Part of a small language model's weights.
Size: 11 layers, width 256, MLP 1536 GELU, vocabulary 5025, 12.9M parameters.
MLP neurons of a small language model. Each row is named by its layer, matrix (up: input weights) and neuron, and shows model dimensions 128-255. Each number is 500 + 25 x the weight over its row's rms, rounded and kept within 0 to 999. Numbers have three digits each.
A block is one neuron, or neurons of one layer that tend to fire together. After each block is what it responds to, as a language model described it from the Wikipedia text at the highest values.

L4.up608:462547466525495499487489562508476545497507460539511462541519474496507543468463473466488461507524493520481481499487521518486504519547523524453500466503538491538477504498497493499516489503497499517529519475521526513484519477506506504495500472488466460465460539527475476507509502523470479482499510506491463507538511484502493438518539521497547455525487504470501522512503550530529523516509
Description: Table cell boundaries. Separators and connecting words just after a table cell, proper name or number, e.g. pipe delimiters or blank cells in wiki tables, an opening parenthesis, "and", "in".

L4.up1234:448503466518538495508506490529490521496562495488503500502461514549514497519492515558470522491517490486489466476510493479502454514531502500529455517491488490528499466491551481465518460531510488514578502543479513510542493531499520512472513504521515496519488480487488519466495467517444539472504499458481474479511512451489490517493502486552516501527510538500537473517503520521494506507491
Description: Table header and split-word pieces. Tokens in wiki tables, infobox lists and stat headers, such as G|A, Date, W|inning, and leading pieces of split words like E|RA, E|astern, e|ighth.

L6.up373:565515488498471490481514526486454519507492516491514473539479523478527526520489512499511474451518471486464518475564483489499480506524474508509548551478514498547478464506516487472513478485509520536454531511496486522536465466508477466441546488525517528496498549522505549476539469522495441462502536484485499452520492499545450509515507506515526517455484508515555493493503464489470539499512
L6.up794:543551471530513515521511537479457483516521481546500546502486494531534467499484550487491511471463510519475542493470507478558507542487493534491514513511485518509510486496488481451510483536481458468522520483479480521523538536537517469457504489553493484463477546493452490451462470488511497476516498504446484515479475502499513469486480496491505512509464521517520471474482531510467505534515
L6.up797:490515513510511491464506479485494497471500467519523500535497515479490481492511494486516489526504502482500521498507511517490518515452502533523498485523501548504462461502518515494520506554487512477536491520459473498490463522483458476488506528486480488469513509494538497470484504532528481494461516526497542500445502490552425526489526461492471527500477486511494490468487492499547550536517
L6.up834:537532485508474535492507475476470468461472480480517478519496529484551474510460542507531468472459504499439500531520472464507535500488490497498489501519489533502504528500529502485523530534542521468454470490519493499507553483510455531454502494544503480505494492485530497501484517463517491473513520489517452478517541555515513487492506484507460497506500497509461520546483510532497482493430
L6.up1085:509511512470466484500543549488480494481510487528484472504511537540492539521509550483504477492478524521455457484460462502504536475505481519452505516513487498537491587492522486525481481464469483522503527515495495465535495493472517489470522521560471499521503543500480477542517530501511463495498477493506488512510513486537512506541497530521478503507497453469514516509473510463517490506463
L6.up1097:505543497478497511481527499468475511497496454500531486512512497513482485500474465491427504487494529512466506492489497498494513482551521501526487511479464516530465493458485535474515456501464477482491472496518506510526519502452504546465478459468468519497469520520501471500519511499502480507524475490522513486470484517519453555453502506482521475488529505462512541480513540540497473486503
L6.up1176:525527533521474462527465492515452496505499546516487481481484469512521461432471511528515488509433536496464487495489508524502560497464472480512557505541500502555543490466494475514519492478531508486473543492487495460518525473488499514509517513511522472528514505520458443471498440506454504499494509537495504551496497506533466522518493463511505489490503505504535512439497515523493478487537
L6.up1322:511507492515514466492482497517504539436579529488505498518517501558500495495508504482500477451494474501493497459490502520532490533489476527514463542490509500519537517504513474475513524516506526475440518505492506532523505448500555467484505471518509516561507496482504477513485463518511489504480462473501521504473522505535536489486435486513478463519474463482539460483517495530466509523469
Description: Number prefixes before digits. Opening pieces of years and row numbers in tables and lists, like 199 in 1994 or the space before a row's 4, with the final digit to come; occasionally mid-word pieces.

L2.up75:530498496491520467513504504505461477507496541514501527491489532541518529463492464485452529494485518505510487506538492468480487475438502473519479507527489536497523495469527482463500528511521461507433466502516513494495500490463546472475490487491496471495524479508535517482521459538537497516498475528504502508466498510491498512504507445507479537500481556486552469509482464481525536524538
L2.up86:463486488502523519517495483489491492500541528510528470458498513449523499491515467471506497458495485518516485440472526519523534458520471519484493502477489512513488525476520510529442487524478515482530498492512478519526529522487499509516506450458536456512506521539454475551492486484507539501538517491514494509485445511437525507508518512501519490477481523474476512477504544508490476556528
L2.up176:513495479501496461512498524500504521492520522520564514472493501491515529517476504520491501549507520503532482495520460502500513480490470551515438489486528498533513504506538490489538508517500512546516482470528549434468513510479528524479502484478460513509488490499514495543473523498515503526531467485487441479475488513484505496500493434481485460513467477487485480517485534495557523470565
L2.up269:506480482481489481523516512470520503507519507545523488516540549514476480508461474499470474497484498547493452479502473524522506493545519493558542521548510515539562527464518489543464521476504500463534453537481470509491531476490508495512515481509493496517476542512514500497504539456511504473483467468512514514483472510515522529475456463524496542474492508492504513481470534486468501524526
L2.up575:483450513498534499526498518466459499454510531503537474484457467518451547505528476516514534454495440519482530422492517547474480525481464530492477479485526500521482498488502570477503453526528499504468507494502521506477516494527507528511501468512547512529480486539517519510473477501506474514537475481499465474518499519492474484512513468494519533506523512488544490516528518527518492485516
L2.up1170:524493530513482498503521530493489487528445514552485525499531474479518512533496540506474535457512538489502507470537548471488489504532505537486484481477476486488470483513515493491507518514463492506490505480515554455518509477468526501502464503538484494498517519520541477511526518439488499511510488450471487491501480476481538527485501473516524532503523491462474530501501528472475518493497
L2.up1283:501528474562509480489505476484502491538494502481505536509574524510525525499493511504522505532498497510524459461494479461530482519463445537496507508446558462476530511481525523480491514522454539530506487490514517463485517504527472494468494510538508498500495484484495508500525466513518473515528515535487481471514496467489457545530486460530490468520519558452513470492488486541572547487511
L2.up1394:525509508480494539495485480502530484511485526459479494508460506492518522498501514510481494471498483569499508487509496532506483518521532478481471505495508515474519543522527519473518517500545453480464528498492459511476443497536474533516526513488527490563547477511506529482522549480502481500467476477555492493546472501492476497505516482541493481508524505500484499432463510554496454472462
Description: Table cell separators. Pipe separators, spaces and digits in the late columns of Wikipedia statistics tables (football, hockey, curling, medals), e.g. | 0 | 1 |.

L6.up215:530466486521492475462478539504497492539469487526480484497504487525486516516512502493506523477455495510482500478472536460467470510556473519535504451443502501507485472507494543463508516506507489465530472526486504494528542514562505496515505512465506509530504531519512527492497509540486512509524535505504477494487491548489485461477451480456504495530538444504485521467472517514484494502550
L6.up220:519495490473449472499528514468499498493482529500510525556504475523482505509463486546523471514487525518478521479522577491497504495488476479473491497495476499509513492523492506504539499524508502480520531478506490485493482446522468506492486522473479492528509512485518484524509531525525505541490526465489494473506509514499509472519492521438459476526515467501489520522470472483517467461566
L6.up407:507499494438541508494526511524476494554494542429511504505464450523494487471500500498487544495534509541527471514470515496499546495481528503513461511520475447521479524497458519474486507485517501464576500506510498520497502455530495548491512440504481498487525470499539474552486474532521467514509479503491528481525458486482488511474499473507487509499496469510543536471453508456480466523525
L6.up638:484489461534468468521477520457467462536496502470486517481455496537523531473475476513531503472434501492496505523493504470450566500545478575489454461519507484515486463526493509500513509463532539501529551507524479518527455497514534488483554445453503489526512500481499496518521468530458501538533499486475501495490475513503511520488506464522473507505499537527519521464489505452507530530488
L6.up908:510503494525480521519477487468495466501520470515495473494481550489514532493509496498507456532486505529468482513490526480505495542531505502496464541490444493469467491492483473424509481484500502488522506481506493517473493488470499478496505510529477499525467522483480476551505451480490528480526488495496488557504510472459513500522536533512490470513550511505535473453463540480476536519483
L6.up954:506458466510478474503490521487503491527491498492525481501461534477522511484491505560516537534496545537505445478476517492444543512491526489484490575507475479508514506531442535496469485483532475527508533468542524513503437472496530509497489448475502516555522528513497486470504472503464512485463458532478484493474481467501478501487506535495497472471485495482504508455513484482509479507493
L6.up977:557472486498486477467511490472473470548488480489517502483495533494505486520482473523491475515478513489522489484466497499498497488556532536521507524455526544529500497519512528463487487557520509483514499525515491491527510512513511448502500469507463434454466465511517516533525500472477495487500515494527493520513492529480486467522497462475481498510514500495502519469481468521536495541509
L6.up1494:477512458490489514470501491515483436503509481522521511510495501518534514561476509523515527488472493493518474490512506541445531472553493516533525481466553464472517522495509511481536473476469455474511448496480531489490495447516463499478482470484501496507509510492519484551501488499473489471516492482502523493493530468498509512493489525533503489449508480466514529483456519498514522471523
Description: Table number cell starts. The space before a number in a new cell of statistics tables, mostly right after a pipe or semicolon, as in "| 0", "; 5.2", "| 2–0".

L2.up322:513494497537475514495478474537492458499507558510472449508505520502528498492505524531521520523478509525500495501530485484448525493487489518476531524475507512502504554498537524486481492497531484472473489485508490482503472474513501504499486489492480485476547526454509489497468496514499481507496543497457476529443501499496512500509528492499487531538528467523501536493520526460509502440464
L2.up614:494492480482526493519525464522518498501471485538507484478519477483499471490521482532495522550478518521550496508527495466497516475471503513532530518516515484528519498496510481474530503498547525532473523498518539540496513481466537538480497509520491492501502452490502507469420501534491529542491448511470481544460508492510452533505514495461466498530513482536536524480500500447510508498524
L2.up776:481514502501510521491472475472517512511518526558515506485486501477477482511508477486460524518499498520459506552486532444501484466511497491447517563456529484518532530472513494495515509497511483496474477506455470471525501481514508494522501504489519505506511499496487515475494463506511483551495462527524523554495498434495519518515498481451509463520528499536489514486504517492479458476511
L2.up883:469516464496514483451440527514466515485514506518447491511525509492478481493505515521468488541457537512521545504506540535487503488562538503527504482510515481470512481462515500527494508475478480502543488523493493503538486512546455482472501495484481468503527491497486536510500490493505478496545529528474474531510505522500507482497511492470515489525551462492452519504494539547489493450506
L2.up1389:425525472504501536507524512455517497514519495499465533489527517506486490519501493497477481472449527522514525515479529530542502460490495479517473506546528504484502523487492526512481459564527490488483497492505499557539490484503457505487552505494493508472471508486492494502503487460489490505516490513470524514558502507487479484516515517502519525486522475504520529480476492503475508483515
L2.up1432:511537486531455514530517466485484527500476538555499480518504478510488494503489527477489534504463508474508541502482478466514497493518482503489544513481532486484498516527527481514485505498513511520486541510519489470489506507464447519480476494504474541511500463465503463453507533545516489486537528530504508531516482479506515554523520491467515480517533492473470557528487526438447482458492
L2.up1501:489504527491506493517482534501503502480505469488528501542499525486493484466546503493489463561491495516483511524556483512506507529560510523543521533480515471489511514476493517508515508468487548464522510483502487527486518475483508533438510490454492499486517484489502496492511480516533496517522507489465509499495562508482528566505520490506493532486475493490521526474483474499468543491494
L2.up1521:516497494463478519486558507482503526477503519465496488516519478489497550503533508484514573507508520495506488496529498533540489482462488491507522457511516457505501546487503512507441509512550498443472519505495482507505469512507501516514464526509505510492511545523508516460504476513521539480531518486522516489479472476435500492497511490522528482503483551493474475455505525492524462483516
Description: Year-prefix digit tokens. The three-digit opening of four-digit years (199, 200, 198, 177) in lists, tables and dated prose, plus occasional mid-word pieces like OR in NOR/KOR.

L2.up51:540494532528491480457528446505531466488516505471487459465504453483490492505488531515505533518518510483503521487543498496519498499512477486509490476505469471506525482463504537483521493508510470477534501500474510507504517512547508483507532485479508440517495523512494556529517502483518482527553524482487502572502479487447506515506491512467522500503500519492512458465465503517429452477467
L2.up218:471481479528465494500532485545554487487495504498479508510506442532485550511509504470471520459491553521507522504489507520534516501456504509461512540507517462484511514508449514484539503482507513484484472492526467517499557496470500537495514487507480543532495508491490513434518489488506499468525501471517467538486508523540498485511504512481530533505494492506518507563467500487502528470492
L2.up222:515483497513499545490488516481507468511525483526488480493493455485477527503523527529468524521488486445523524515504529494560480464521573482569540445508541514474477518505512523486481478485516516497499477512508522500509491509538506484524499470508491524504454482484505489474458487499486487510520475477484503509464501478469523507483488523472450517498511518539516491551501521518496472536534
L2.up282:473483478525454525509468509544492473499505476497475512467499497454507494492488524530484524504516490497502546510482511481472458511534536535475532547569496476448510473547549554524486513473521440513444475484539485492477512501469481500511520473526479471462497505516493520512485485452519536506524532497500534468555514502521500544530536473467499504499494474521538473485459443496525493542486
L2.up548:467478477575471514454462466494503505490502515489502465473501509508588527515506540512445561497510487510489491486527507478553486502464512498516491492512481494490495518526501510479536482485511528498538489506508533482514476497470489501538508486537522496467468507529503531481506503528514542507487528520524463490498539480511540494529498486507526506529504492512502466502468494456500488515489
L2.up1121:481525482517486547493504485495489517508497522494527466526535488501515498527518513528501531496457506517470528500485532530524454529459506507505512486494494498511503474502499527505500466502503501487508523496516499483533524465495497448458487509493534501532465511485507478464497481514453424538532513510536507505469455473484490488535519468508470480455497501484523540533523489426479512487514
L2.up1216:447518511479516521487501482469510525473472558493459546489461474484486523452499530486434545532469509536511537490515502474527487514481508526496482500515514505490531516483482517464519483534508552478507550517482456514505490510513527483484473464523471520514473551489512504516506465503486486469542515513473497488501515533491513487494536550508527498489532465502487503540485492507528523493494
L2.up1336:509505488502484527528537484537454502485479476514474477485487524500523547504493522556493514461519527509525511508488481493521521516462454521499483483551492483542450524486501497482497479518485486496523457482481513478487506509517541504512495527499513497483474520511474458499508503523487514469519516488533486511525509472530514523449492486478515542485543490493543510449512502474521482488528
Description: Field-to-value separators. Separators and short words right before a value in infoboxes, tables and statistics, such as Website:, https:/, Total |, population of.

L2.up24:512542489480523531489511541497509474541509511512489488492494490533510471477513493513469489457554527455549515463477476491474533496476474506474517537473485470498485443499534457532505521509510442494490494511496478520458464476523518491511485503490489471546477518501500514516542486476501481501492505472514461513453549428527553530517512504482521508515474502520477514509502531517470460533493
L2.up107:513496500445499516475479445479490540482502483501466520517503516473429470529531523486503504519504508569481536481512449524506513482502499510524518561493535509475532477502509448525484499479497466435485477503501507524492467467520485524527506520484556501468474517485527514455465475560499486493532463517486520496516502468483485530532489501492499505509466487493479531525517511499515512481519
L2.up121:501501528459546513505492473489490460488488521498446550455522497510528473520517463464548503512524523511505529505508492492538512486521509520465556502512534480539485467514500490516501493566518475462447503522482521468439480545526503514473494536513488478469464494523532466497480482462481486504501506495475482501479499498555499525489465508511513483508510559498537519491497527494499489510530
L2.up271:487509469534530503529485493481536506519495494530515536494468545489492515506494493493521532474458511494513525477511470521500490521448475502497486530491513487538464508519529514534479493466495484488487542487480498492466480472468548499469504503505485474447469510493517484506497490509501435497542498507516471495484513513506481517491483494475493525472498529495468487505519526551515481493528
L2.up304:511519472469498511499468483486439520493465501518497491504555532510486483515482477504492509485517539514486464502514488524476525472506510450496496555512476488492493496493522470487545519515516519442508463513516506518540546460536465480511479472501473500480485540497509492506519506514495530447464503484504508531466483489533468531490499520480449509535507491561502465509533476482492483480484
L2.up450:499495503520508533480487511480537490493485533513511524473521500476455528533508512506500500503490457514517515542475472513506538466498520470507492546538530523551470482519543503515483534476473498487456504503501514518539479536507495491511552512552525498445474528490504493495515530472532521498506518503518505488486498470477465522501468519523522488503470516520479505529549498479498493528488
L2.up1086:452494487489492502473483490474536508499514507499524588503515487477498515476509545505494495537486505483476497515594508505514551511444471511488470539508504469552517482516515517524504518509467465460455502503472497528547474561478476494509512556538502509496543483476497521518524502518486507503474500485505481493468499501537488473513469505468519490482506494517538468528496498499482498454454
L2.up1498:491505534525454479471490495487528491512493524448524521451518491496470508524482461496514511477494503467514507513496547552500480474465450509496479527485535519509504518523439486516507498470503524469471497494456481507502540493502519486493551516514439504502508509489492526461503476521498523504500480499488506515477506456501484520521484508504469516492514488514489555538473482458489512495510
Description: Mid-row table separators. Separators or spaces before the next number in statistic-table rows and between a month and its year, as in "| 1 | 0", "; 2;", "March 1989".

L4.up1102:527486505525486509438489494513504444502508550505519491487467449455502503487536478470502519509505505488503498494511544542515528517516496455473501531527531515488491487512482494551521488520497482470480493527563506504482515506512548527456464507534499507512513520458492500465463503527506531473523474510536497487540506463512504502502490478490460526504523486515509528491460494476498485514516
Description: Score dashes and name fragments. Two groups: en dashes between numbers in sports score tables (0–1, 3–9, 1–1), and mid-word pieces inside personal names such as Fouzair, Milch, Björn.

L2.up146:465486547494483485491475501489521522542507465480541461509483489462498502547467535505543530474543500511484477503514540525527530508510501494537532487444518492486523512508483454538502503518496514543491508496540515442540544463469478528491506537525470493498521504507472495486499506500528516518455483475537466504502474442486498536459502503500457490488539507482485513459492520526492524496466
L2.up673:503518530568490540505514492515517521513491510499540546469499485491467503506502474509499518477473531510544445518489482487486514519516506543476513511480503480480469466549504495510496469552456515511457438497510492468462497472485443563480510510498523479510495542481459517455491513504521507522525532545507471492495511502486537500487484526499512500464474496511495507523487484463503503546520
L2.up703:459506501507507480502506494465487450495502491462507450481455508548505466495521476507461537495548498523492524472511501473448490547464530481511532525469481517469433476493516492590464485564532479473485472502436465507500485485487508534503526476516544458503490487469512539490539479493497500530493516497474518493506538524508499526497481536467507474498502489504474479506519501494474484530543
L2.up767:493504502511526476508498490492503472495491449499527507494469497522478490480533502554529492493509491506505512478505491528497489491548520438499547507507501505430457485504530450486472517526514498515464522467493539469461512496533487463487519491537518499530493460530501511527513477485513506478475460556516488515540481525470472532497495520499441489499505472478501479485536499455490513552526
L2.up779:469490506481514454521527459522469517472450528465471494494475468513483506538496556463509527476489518533492518485501475461492501508493501486446510519468503489475456508518483538552460466535488539527483490480469469488469532478483484511495502512510534486470503483518484484469518489544547523509499496472525518459505501486480546530465459513471465495526494460488462493501528536518521540510532
L2.up981:515529513539510502495521484448526497508509503495473477462512493513490466493516498561512487514498540491476540504492493504490531529539507514476481493494528444510501455502531505542489485546479549501485490492464474518502490454487527483495516501510525484519480506513501505464507524575483499521519476482498464502518522481504501502494507531490504480495492479494465511506496499520505532507519
L2.up1016:488501499489514489484478504500510500540527464493503484484491485472450486516497493486481506496540519468478506486532551495504509529505472483546504513445499517473530507510495508525461483529513481516480507505496537497532527493516523490478513484485518491481505484546533507503471491498482546473506502530506498477497493476452522514512508513468471476478526488496524485568512438543438558547531
L2.up1132:472478484514493475470512504470487462519454496481501512537464563502499495535498521532518528491516506501471534511511464498504516507494489473473539521522491446548517506510503508497510503481506559506514509479497506523451490475468530525430528486538468510503504548512461508516502509539481536470496530519497478493502469491459508553515501489506482515508535504497503489475508556524489525508460
Description: Final name-piece subword. Final short subword pieces completing a split proper name, mostly surnames or place names in cast lists and tables, such as Sulliv-an, Abdulkad-ir, Mo-han.

L6.up231:521490487520467504539543532495531530537494503494477468474483455512517509488495518498485526491495502495514498520506477518498530496535500465509485460523546498497541463512470466480532497515500538471487481497498441463527516497514533528488474493534476524529446486475561470482500473488516479487511521506491494486459505492524508513518544499491480494488544483516523539482498493452505494467451
L6.up503:510481475479520466497503486484505483537449512517431492506536514487473505504451521466472487474504519506477517532484476461459523522526466488459570542550493455491555487475569450473501515512490499465498559463521512541527519488505515501478498508520500502508517519497519477464535513474490522481497515508486512536492490502469465511486536510506510544468493505489521491526544485530498515488499
L6.up723:499483540528546483485511523507499489530497495499500504509555527476488488522461463498489562495482533544514500523479534450528421519466481524517492473500484530533521485500534470512472498570512513526534511509518529477470500502494528481513472459500490511529486547456474565498490515495484514499546499517449500498486464477519507493488467490478515499479549505507479526489509478503501510514521
L6.up989:534537495486445508478476523461495500499510497511479505501516505486506489538514516512445494486538522471480487506501482504486495506510513478525496487530457494504443490502488512511530497494490518494481538513525511510492516526476516503496514506502482498497496509498510512510478480496503503499501477499520508505480494499509463495539554513482522482529543489525481484500526474497482508538473
L6.up1108:522510480492462512479476512498487522479514483515503488531537493502477503496470486509470465531516458510501514550479552521470501524508482489529539531523549494467494480552500468462491509479512523486508516502542509507539494553458524476540484490517488474508526535491503513460484506529525502449507488544517518505473521478501503514499440515513506482521525500537491505460496493464519499519495
L6.up1261:500504468527469512475471541478563499560473473444469497490501509475509520459466533501482489475487529497506521504451466476479500525471478524511490521500498463535497479521526462515515488520463551561499542494548486504527523499481508477512492505495529480550485568528497532479486497521478533481546510509498504470468461532491524492468507513556498494485517472488494489546499472534532521465460
L6.up1499:517505487499502500485495481499509487503450537526501488469543494485502515479520583531521527539474492525509488515508491482494507483475462500487514492489522491499502490561490467477506523496482499496500503481497487531563518514450479483483486449507502491514513494466468487513527504533517502466542467519487534496468496490467479526488498475505527494500557472517494501526512478495496502499520
L6.up1535:499516518520498532470493537508548539494506471481511478487489510492500495504500492461466428511495510539517495523509502471501500538520473494472492539511473477518462478476502495514514454511515544502577493505506539541499478485471522508479518492534538465513495535522548518460545530468511506484509510524504507462499513484485454538461514470494485495529491467514504496496518452507486497481485
Description: Before upcoming numbers. Tokens right before digits in census and statistics text, like thousands commas, decimal points, and "of" in "population of 921"; also mid-word fragments of foreign names.

L4.up406:470497502542503507471518484442483510508486487464541475491506466500498509499444506492507512514506510494534537469490463494512495514489488464537572485505534524461496504516495492526511526534452524480527543512512526487499470479493463533533534458533523536506496533428517507494460510560496515479504531501487459465535469505473499529542464529508503479524542489494511472555502495492511484493489
Description: Mid-name subword pieces. Non-initial word pieces inside rare proper names of people, places, teams or companies, often in lists and tables, e.g. Srinivas-a, Kush-ida, Bonsuc-ess-o.

L6.up6:530525490514480510527511521480531521526507493499491489477470496514445558511476499490514495457480508449546455506466508466492450527501514493456487467501484518503503524497516523540489514510507496459469522501456498541491524505508514489501509535471514513515543475442493497532515501467499536503502527478480541536506500488464524496501479487457537535532502475490496547494472476504480541480489
L6.up436:477502504459492444513526523535493503498505493483490505520507499525493484466482492466495564501554540501497479520410484482485498539537478474526484449507481492512488531500484472485509519539522497500498475498499544491452498475514492540473525503523516478525521509510471491468511491502544495492529518511517554501502532483545510472460502498436501500437477508515483488468540459494494494525496
L6.up439:514481443487467483499501541496540505522476490499452511476517512515484529506513488491430506507535491434511496501477524485492526510476519482477474434454462549488491517552524485488436519502482477450486539502524502539510522521490507526499552502459490532554503502499506448473538496520488522497507529535488480482505482511506543479549460471482521496479475494497526503523484517515533513493480
L6.up666:510471485509492516531501482502515478486520504478484499463484505460471509489573511522468492494476502471537470514513528509510564507471510465461502529509503529541484486512490490478484500471494545498525518531553512490498480506512475513460483510526481542486490516476500547467504481507519530498469481464497511455506504493522502486507500493524491529540504472498469512520466509479540461497505
L6.up734:470496478460518502504507521546528521522546503515495547483482493545470479472461519494495494507508561483523475509505492482511497472501543523483464459537490439496500524498488509529508464544465478487529507485486537478494495518464468468477518512468495441497513506518463512466529506461497470502519490503469495467525499498536464526468509520476514551505466498543534486501513479471474516512521
L6.up851:485483506427476499552531518464480513515502494478462470473505500519471500492433498535481450514529518510528489492468484516452525501524522502524519484486522477480497502531483498523524531507487497503477502458561521486472511498494513516496521510469468517513507534532470496442542535466499536478453514494494493484507513448512571487455491473540535505502494510486492515505504492510523496520528
L6.up1350:491536485473502497543471498470478525533475501511484514481535489504513504524506530530460515501535472462523484493503505491515510485468522523506433481523500480528508499481455551543485513506508518447429483523491468482505475530488524515500539485482464492527476524526501470526502519505527486442480560507480496499531505567508517442525486488446531498533462500493523528505474517481486465461470
L6.up1497:474477520512453490488497533442529493528488477481504518515530491540543505516486463471534495503537531477531474502487495541493529513551509514519474464511476485535501508513450487491495496528490519507508507556468522472491474494471482510520530497454507467469485498488481500433491510495524518482529548472492524467463491521507507514520540523470507512493494523482492480553508492508537477506491
Description: Mid-word syllables in foreign names. Inner syllable pieces inside romanized non-English names, mostly Japanese, also Arabic and South Asian, e.g. Takah-ash-i, Kaz-um-a, Majr-ash-i.